config.yaml
d_model: 320
rope_fraction: 1.0
attn_scale: 0.125
parallel_block: false
MLP neurons of a small language model. Each row is named by its layer, matrix (up: input weights) and neuron, and shows model dimensions 176-303. Each number is 128 + 24 x the weight over its row's rms, rounded and kept within 0 to 255.
A block is one neuron, or neurons of one layer that tend to fire together. After each block is what it responds to, as a language model described it from the Wikipedia text at the highest values.

L13.up278 [112 140 138 138 151 134 141  86 163 148 180 170 126 117 125  87 116 107 143 124 133 164 108 153 148 157 120  63 117 157 138 140 156 135 103 141 172 159 108  91 140 128 152 162 138 136 112 154 123 119 137 168 139 140 124 148 131 123 120  90 154 115 167 114 108 120 190 129 108 139  91 104 127 158 109 130 141 113 126  72 130 130 111 145 128 122 110 119 128 142 134 108 110  95 131 117  78 124 135 151 156 141 128 135 114 161 135 146 102 128  89 149 129 135 158 135 141 129 121 107 113  89 118 145 133 130 138 106]
L13.up476 [ 99 165  62  92 135  84  96 152 119 140 153 101 148 137 128 122 102 131 107 128 131 133 133 167 150 130 117 146 133 144 162 113 130 160 133 154 133 117 122 138 114 119 109 135 107 115 138 126 109  70 164 140 193 138  98 115 183 163 114  96 184 113 152 122 145 132 111 134 103 145 124 105 126  86 152 133 109 112 133 102 121 134 100 127 155 138 112 101 146  99 174 121 115 115 112 132 117 169 132 144 147 142 112 103 116  81 123 152 118 124 165 122 115 141 142 109 120 105 136 111 145 111 127 123 124 146  76  96]
L13.up536 [111 103  86 124 151 139 138 122  77 141 123 160 152 121 120 110 132 154  90 126 158 134  99 171 102 140 135  95 123 145 130 123 120 107 128 135 146 136 106 131 111 129 111 135 167 107 116 113 119 152 116 200 130 136 115 117 123 150 123 103 139 104 151  84 116 148 150 126  90 159 112 131 127  86 123 122 133 129 115 106 137 129 130 127 145 118 108 124 158 157 142 141  75  95 150 134  95 130 129 192 132 151 106  82 172 150 136 178 127 140 119 129 168 131 132 172 129 154 126 102 112 127 102 106 155 132 123  96]
L13.up634 [132 129 133  89 166 131 134  65 104 128  91 165 107 155 133 122 149 115  82 124  92 108 102 176 113 125  83  83 134 122 141  90  78 154 159 124 148 108 102 102 121 136 112 115 141 111 135 120 122 147 115 160 141 164 139 166 171 169  90 116 140 101  98  92 100 148 117 135 110 163 111 140 108 133 125 140 124 128 112 115 113 147 138 145 160 120 157 149 125 166 136 127 103 107 158 101 128 133 129 116 117 150 115 127 182 122 140 150  99 132 101 133 116 122 120 129 111 135 141 111  93 109 151 158 113  96 108 117]
L13.up699 [141 135 125 132 155 132 135 118 103 144 141 125 151  94 130 104  86 116 130 114 140 148 143 142 167 174 109  95 126 120 140 117 142  98 141 130 147 157 134  92 153 122 107 168  99  79 107 147 111 109  90 145 158 149 163 146 131 160  67 108 181 114 136 129 151 151 162 121  97 152 114 124 107 144 139 145 138 135 126 108  88 153 116  96 144 160 147  82 137  80 118 109 122  74 108 133 156 118 121 118 176 141 150 189 117 107 136 154 119 134 160 136 132 130 168  99  87 122 171 110  95 131 137 144 107 118  87 122]
L13.up806 [146 128  97 119 146 124 161 120 160 158 157 170 156 145 127 112 128 125  87 133  95  87 118 177 146 120 115 105 119 120 170 121 165 121 140 152 148 169 112  88 133 113  89 140 124  80 151 115 119 147 121 168 127 135  93 157  97 179 108 125 206 112 172 133  87 143 133 130 140 157 112  79 124 135 145 133 122 149 123  97 112 145 144 125 154 117 110 141 127 149 153 123  71  87 108 104 158  93 103 141 151 143  90  84 108 120 148 151 125 121 124 113 145 147 130 139 126 145 153 118  92 112 121 126 140 125 106 130]
L13.up1063 [162 106 107 137 116 152 121 122 126 126 133 135 149 114 126 146 145 146 122 122 115 111 108 176 124 119 122 125 131 112 119  89 181  81 118 122 126 106  90 109 119 158 122 139 145  87 120 107 127 142 166 146 165 150 100 105 117 194 125 181 134 131 104  89 120 121 149 172 175 179 103 123 141 135 130 124 110  54 138 155 112  85 107 125 136 123 170 130 127 164 158 140 105 137 162 130 148 128 124 143 102 113 123  84 167  83 106 179 101 126 135 123 117 114 139 145 184 141 112 103  82 110 133 106 167 147 121 154]
L13.up2268 [104 147 126 140 168 109 102  97 143 119  85 131 122 112 128 133 159 117 163 118  92 139  98 144 130 119 156 103 117 148 159 124 122 103 117 181 170 171  89 111 105 149 125 141 115  85 113  89 135 162 125 104 120 174 157 135 150 162 123 128 145 124 155 127 126 154 126 162 127 117 122 119 125  49 135 137 127 150 132 104 142 162 127 134 155 112 113 111 123 148 113 153 129 140 155 117 160 133 122 147 136 118 104 153 150 160 101 177  71 106 113 122 188 159 108 124 125 138 119 111  96 136 127 103 102 160  92 113]
Description: Cause and accompaniment connectives

L10.up1240 [148 160  91 125 164 126 158 100 109 109 142 152 150 119 128 120 156 133 104 141 124 114 109 166 143 140 114 131 130 137 132 139 146 154 149  80 115 127 145 104 134 118 105 157 109 132 125 114 124 120  87 141  94 120  73 130 155 146  84 119 133  76 127 132 156 156 136 144 137 115 146  52 142 140 110 122 132 108 159 118 103 105 130 119 126  80 143 148  96 174  81 161 142 135 152 104  78 103 135 138 120  49 135 102 131  88 112 173 114 143 119 167 193 142 151 119 108 133 119 112 151 120 115 143 109 155 143 125]
L10.up1264 [136 115 123 126 132 143 122  91 146 112 126 145 104 126 121 121 141 157 123 134 134 111  34 103 156 105 100 129 136 140 121 150 106 130 111  95 159 101 137 101  99 136 117 154 117 127 176 139 158 137 134 138 183 121 116 134 154 172  86  96 156  70 221 128 140 158 195 136 134 133 122 109  91 136 169 136 129 106 136 105 147 107 152 125 134 131 117 151 123 178 129 165 154 131 102 116 120 113 111 137 140  96 135 116 120 122 118 141 135 158 126 150 176 147 128 107 122 126 101  97  81  90 129 151 144 152 118 117]
Description: Preposition "in" tokens

L13.up264 [108 125 125 130 124 107 100 104 135 160 149 147 151  73 116 129 150 161 127 132 117 177 121 100 134 148 107 117 154 125 113  93 110  96 175 134 150 109 137 128 104 109 105 151 120 104 148 134 132 125 128 135 100 135 175 143 161 158 113 136 129 137 148 142 128 160 106 163 120 146 149 120 164 153  98 115 130  86 171 103 141 145 113 145 123 130  97  71 107 146  84 163  94 117 103 127 136 122  80 150 148 114 159  99 158 122  76 122  91 114 139 116 117 155 161 148 117 118 144 145 155 108 118 132 129 140 124 125]
L13.up641 [130 109 114 120 139  92 129 116 151 100 102 128 133 103 100 130 135  99 140 127  82 115 109 119 132 128 170  80 143 136 145 144 168 122 157 136 140 113 121 168  98 157 152 115 147 131  93 149 158 122 151 146 156 107 155 104 140 122  47 129 134 129 147 151 115 166 150 110 118 120 156 102 139 133 107  75 126 136 160 134 122 144 109 130 102 114  99 115 118 119 154 133 163 103 118 133 118 107  84 168 140 139 112 130 102 138 113 107 135 117 144 115 139 158 136 152 153  83 134 114 138 120 169 124 136  99 103 115]
L13.up1047 [101 111  57 148 151 110 110 118 138 168 153 164 130 135 111 114 112 132 156 140  79 114 131 134  88 142 100  78 126 100 145 113 141 102 111 130 143 117 127 153 122 103 130  94 159 133 116 117 154 162 134 157  91  91 111 158 137 138 102 101 147 113 139 127 113 104 114 106 130 140 133 131 170 179 112 114 110  81 135 123 121 135 127 153 108 112 111 116 104 141 105 117 163 141 142  82 111  96  92 105 147 144 172 145 130  96  98 124 147 122 139 144 131 119 145 124 144 114 149 136 102 143 114 150  58 161  99 121]
L13.up1180 [136 145  81 123 115  86 122 127 151 147 108 190 130 147 105 118 154  90 154 159 111 128 141 113 110 154  91 161 137 124 132 109 147 103 139 142 143 133 124  95 127 117 137  72 144 106 160  83 121 108 163  97 115 142  61 105 170 127 121 114 146 104 120 129 121 187 139 152 134 136 103 111 126 131 133  78 153 121 158 151 121 148 125 110 108 128  89 123 103 164 123  98 131 132 137 100 116 103 114 136 144 133 134 167  99 111 109  97 132 111 149 116 140 121 157 103 161 121 184 127 118 127 118 166 117 117 133 121]
L13.up1951 [145 120 120 104 107  88 133 128 126 147 130 155 116 142 100 102 191 103 139 167 103 133 136 150 136 108 118 138 179  78 159  99  91 100 151 181 177 123 155 117  82 117 143 123 110  92 155 119 104 137 133 128 137 151 162 106 153 125  95 107 135  94 135 126 124 148 160  99 128 140 104  91 114 137 104 111 139 141 138 139 112 155 144 141 120 111 106 120  96 151 152 134 117  75 103 135  84 113  97 186 102 161  96 164 130 103  80 128  82 139 133 144 120 130 155 136 156  95 143 140 130 119 122 140 104 134 132 143]
L13.up1971 [135 116 132 142 158 120 127 138 132 134  88 142 107 109 127 113 126 134 130 136 149 158 132 148 122 142 139  71 115 132 142 111  75 141 108  86 100 157  97 145 116 134 134 118 142  91 136 104 188 108 118 163 100 108 146 140 209 132 103 111 139  81 122 131 116 119 146 132 113 129 131 118 105 159 102 128  95 117 129 114  92 161 117 137 155 123 102 146 147 120 111 136 148  97 186  98 131  99  90 127 128  60 151 172 143 129  91 126 143 109 122 109 158 151 116 123 147 123 117 153 141 120 136 103 145 115  93 124]
L13.up1981 [146 152 117  97 154 131  96  92 157 138 119 148 156 161 129 156 139 106 142 134  97 131 124 156 113 136 123 153 167 118 119 150 110  82 130 129 155 142  94 136  76 124 137 161 170 152  75 143 114 137  76 155 161 117 177 153 150 124 117 144 134 152 138 122  94 125 141 140 145 143 133 151 141 160 109 123 106 133 140 126  89 135  82 104 114 135  89 112  96 138 118 161 132 116 135 132  80 126 107 161 129 116 127 128 115 112  98 107 122 137 146 118  99 136 155 113 138 123 161 132 154 136 149 175  92 103 128  98]
L13.up2415 [151 115  99 137 195 101 105 155 146  99  91 149 125 121 124 129 100 126 141 148 109 153 140 176 137 128  77  83 136  99 106 158  84 138 138 123 133 154 110 151 127 123 154 153 126 170 134 158 172 164 114 139 131 114 171 121 140 120 100 139 130 134 105  66 130 122 112 141 128 140 174 122  76  93  89 130 108 146 130 173  99 119 147 113 134 101 132 126 113 145 120  95 102 100 121 123  96  92 113 135 122  95 149 177 114 108 115 119 144 122 121 145 116 177 108 123 137 126 144 126 171 106 155 121  84 125  85 104]
Description: Numbers in table rows

L10.up2185 [118 147 104 163 141 132 139  95 130 103 138 117  98 133 125 127 141  82  91 150 140 168 129 155 147 167 137 134 144 126 150 155 127 140 110 134 180 107  78 124 138 111  63 104 128 111 153 100 145 139 113 140 151 165 150 112 148  96 128 111 146 121 162 154 116 150 135 181 108 140 130 138 126 121 106 128 129  87 120  52 143 154 123 188 146 116 122 101 157 124 110 123  73 127 156 123 137 154 114 147 155 130 120 146 158 148 142 119 109 141 118 156 113 105 136 152  90 121 112  69  83  96 136 165 112 175  88  89]
L10.up2394 [143 154 130  93 165 168 123  95  64 151 125 150 120 118 116 141 104 129 122 124 107 102 101 148 114 141 125 164 135 116 134 119 100 118 125 141 177 135 125 146 142 110 109 146 130  89 103 111 116 130 134 132 180 152 116  85 151 110 132 128 126 162 147 170 115 147 127 128 147 141 121 116 135 112 136 135  97 116 155  92 130 146 176 176 119 134 148 110 147 130  90 117 101 133 150 151 119 138 126  95 126 181  92 179 180 137 134 127 139 136 118 168 123 134 150 121  86 130 118 100  80 113 118 150 118 160 110  88]
Description: Prepositions with and by

L13.up684 [134 117 124 133 155 142 163 130 120 168 110 136 116  86 111 140 102 189 175 153 116 106 148  88 137 144 115  82 154 110 180 128 120 104 154 131 108  98 131 113 152 126 141 181  89 103 129  87 113 164 116 111 135  95 119 117 160 141 115 137 144  82 152 107 134 156 140 130 169 167 130 113 149 123 146 138 167 107 141 138 123 160 141 129 149 114 138 132 114 127 108 112  97 158 149  99 127 153  98 113 115 112 100 173 176 151 134  97  40 152 134 115 129 190 130 119 116 126 119  95 102 129 122  85 120 106 134 120]
L13.up751 [146 100 170 148 122 109 152 135 113 132 143 153 112 120 110 105 176 150 154 128 102 107 119 137 148 181 104  76 139 110 137 133  93 129 127  83 155 128 129 103 158 137 156 161  95 124 129 109 123 160 174 103 158  93 115 119 107 136 110 127 211 109 154 127 100 147 113 172 107 127 137 100 152 124  95 131 171 120 128 134  90 127 116 145 124  94 116 105 102 137  82 130  88 122 132 134 122 111 102 142 124 108 147 121 128 141 132 117 121 127 123 115 125 125 116 155 169 138 134 130 126  87 134 128 142 129 125 127]
L13.up807 [175 120 149 117 140 111 110 121 149 140 141 119 134  95 126 109 136 154  81 127 121 157 129  81 119 190 148 104 130 139 184 141  98  89  92 114 147 140 145 121 114 131 113 123 115 123 125 119 139 107 125 125 112  84  99 107 160 153 123 135 168 138 162 105 131 126 139 126 113 130 140 124 120 132  96 118 124 102 120 117 139 171 101 133 137 120 124  99 118 114 115 128 129 160 109 111 104 118 125 157 156 136 172 144 137 107 151 103 125 136 151 106 118 145 113 102 158 107 118 132 149  76 132 124 163 101 121 147]
L13.up847 [137 136 130 106 117 134 146 135 109 132  93 180 131 129 121 147 128 109 155 146 142 102  49 147 125 147 107 162 131 103 197 132  98 113 137 127 107 122 126 134 158 128 117 142 133  72 131 137 152  97 122 149 167 107  98 164 196 147 141 118 152 150 132 129 113 168 131 125 163 108 130 113 158  98 135 133 143 121 137  65 144 120 156 142 128 105 133  90 120 146 110 118 163 170 118  76 133  96 127 122 132  94 133 117  94 139  96 137 120 129 134 138 166 166 110 144  93 153 129 146  79 145 146  90 115 163 120 107]
L13.up1168 [177 136  90  98 153 104 129 118 153  89 117 196 154 175 133 137 166 110 104 134 107 147 114 161 134 152  97 142 136 100 109 116 127  94 137  85 137  90 153 123 112 120 136 146 113 112 117 150 132 109 139 144 100 131 153 138 135 118 109 103 146 134 127 137 137 130 131 159  97 113 150 107 129 136 133 138 125 145 167 106 114  97 155 136 145 109  85 127 100 160  99 154 150 147 164  69 114 111 126 152 113  57 144 121 154 110 136  92 151 148 133 159 124 155 140 105 115 123 140 151 128 130 165 151 107 151 124 160]
L13.up1438 [149 127 136 116 160 103 167 112 130 148 120 165 136  71 135 137 154 145 166 128 129 102  77 109 126 163 139 161 132 104 181 131 101 122 136 117 136 111 119 119 140 141 143 116 100 114 154 118 168 160 114 100 177  75 157 134 102 140  86 149 169 176 163 114 108 119 130 171 124 110 151  76 140 162 131 132 158 136 168 109 118 127 132 167 174 119 166 131 106 124 103 113 127 168 147 112 127 143  90 130 131  63 111 157 142 147 136 123 155 144 109 118 136 137 131 122 126 143  95 135 116 132 150 153 108 135 144 105]
L13.up1750 [108 157  87 111 150 139 144 117  97 122 124 149 183 158 136 143 154  88 103 128 143 109 109 121 145 163 103 144 129 136 125 149 148 149 123  88 168  92 138 117  90 104 118 151 143 124 133 150 181 142 124 130 119 143  93 138 161 112 127 103 144 119 153 144 146 148 110 152 150 120 118 122 125  60 148 134 141 133 142  80 119 110 116 135 149 123 154 133 128 173 122 149 122 137 178  96 112 123 135 124 128  98 113 160 102  97 137 108 131 131 144 173 148 132 193 109 128 123 104 155 149 118 141 157  84 143 104 115]
L13.up2126 [146 131 126 114 154 133 123 126 128 136 143 134 117 102 109 132 137 118  98 131 118 103 122 104 155 111 139 108 155 138 199 153 135 112 100 127 108 109 131 152 120 170 116 115  91 126 171 137 101 185  99 130 140  72 136 160 126 143 137 136 119 112 104 114 116 120 120 136 113 120 146  82 156 144  93 124 163 137 155 110  99 133 136 173 171 146 143 102 103 148 121 102  80 134 139 114 105 118 131 114 155  76 142 182 133  92 147 139 102 174 140 150 161 134 104 100 113  96 101 156 124 128 127 119 140 134 123 107]
Description: Family and "in the"

L5.up899 [123 113 114 109 130 134 128 121 120 156 116 158 124 118 129 113 149 149 136 124 140 140  63 105 152 123 123 114 123 102  97 133 171 132  95 152 147 130 117 114 155 149 122 160 126  92 137  93 168 161 136 147 140 179 135 111 110 130 132 148 118 147 141 119 125 135 123 110 112 140 154  84 119 137 102 122 136 128 137 106 108 105 130 158 124 119 133  79 210 154 122 151 128 143 144 130 118 121 147 116 123 116 127 136 163 158  85 158 104 135  82 146 156  98 117 154 155 132 117 106 122  99  95 106 127 147 107 104]
L5.up1780 [ 92 119  74 122 111 154 136 100 134 122 120 151 138 121 127 127 160 131 104 131 174 127  86  84 139 119 115 119 120 141  93 119 145 182 105 142 141 136 133 147 127 128 107 124 193  98 135 147 117 138 135 170 131 171 111 133 134 118 137 132 135 157 196 148 101 167 140 113 111 147 109 134 151 118 121 132 132 146 115  85 138  93  93 135 150 102 142 132 174 174 139 196 158 149 120 123 110 122 104 159 101 136 136 101 122 128  95 158 117 135 115 119 148 133 162 118 109 124 118  91 111 127 123 121 140 140 128 148]
L5.up1892 [144 153 163  92 143 122 136 126 125 137 115 142 117 105 119 100 157 129 122 134 135 146  95 111 110 133 139 131 140 148 146 167 139 117  92 144  82 124 114 101 169  98 120 116 167 106 125 158 178 131 167  90 164 151 135 136  72 143 123 110 133  99 235 108 132 117 138 207 128 144 135 162 140 141 135 133 157 109 150 129 104 127  83 140 171 121 111  57 124 123 124 145 127 126 165 129 104 131 146 186 126 124  97 157  90 144 141 122 105 136 179 151 113 105 146 115 153 112 123 126  88  99  74 120 142 130 116 129]
L5.up2470 [101 146 121 101 148  88 138  93 153 159 147 152  74 137 125 118 103 110 126 127  71 104 128 168  74 108 142 132 134 117 118 166 122 127 124 114 138 146 103 103 112 145  97 117 162 121 125 184 128 113 110 118 118 166 127 144 171  82 130 114 147 124 127 105  55 112  86 119  98 170 137 122 140 115 125 143 126 148 124 130  79 143 151 129 193 140 151 112 146 156 175 167 112 121 145 111 120 138 140 127 124 152  96 139 127 131 154 125 137 131 124 135 106 137 114 193 156 118 101  99 123 144 121 200 128 154  76 128]
Description: Verb-linking function words

L10.up847 [117 131 119 117 158 110 133 107 131 121 108 178 131 155 110 143 116  96 124 205 117 184 125  76 115 110 152 101 167 124 172 120 142 138 111 157 162 179 123  88 134 105 133  52 139 133  55 121  99  90  65 108  86 121 132  92 141 126  92 130 131 105 143 130  93 179 190 114 119 145 103 143 152 156 108 141 134 107 148 135 132 140 154  98 125 111 122  94 106 184 131 146 132 143 149 113 115 130 130 144 149 151 129 161 102 111 113 125 112 145 118  90 110 141 136 115 151 121 161 109 115 151 138 141 116 158 134 108]
L10.up2407 [ 99 163 102 128 173  90 110 108 149 138  81 171  98 142 110 161  98 104 113 174 106 145 135 153  88  92 119 131 137 111 132 126 161 115 117 109 123 144 124 168 113 107 135  87 129 124 111 119 116 120  83 122  97 144 127 157 187 112 108 127 123 131 131 155  42 149 145 123 130 145 127 138 127 119  78 111 108  93 150 121 136 155 112 129 148 136  91  89  73 144 158 123 127 147 129 130 137 111 105 120 148 151 140 163 128 100 126 127 137 152 125 129 130 152 161 104 171  84 135 114 146 144 131 145  88 163 120 100]
Description: Numbers in data tables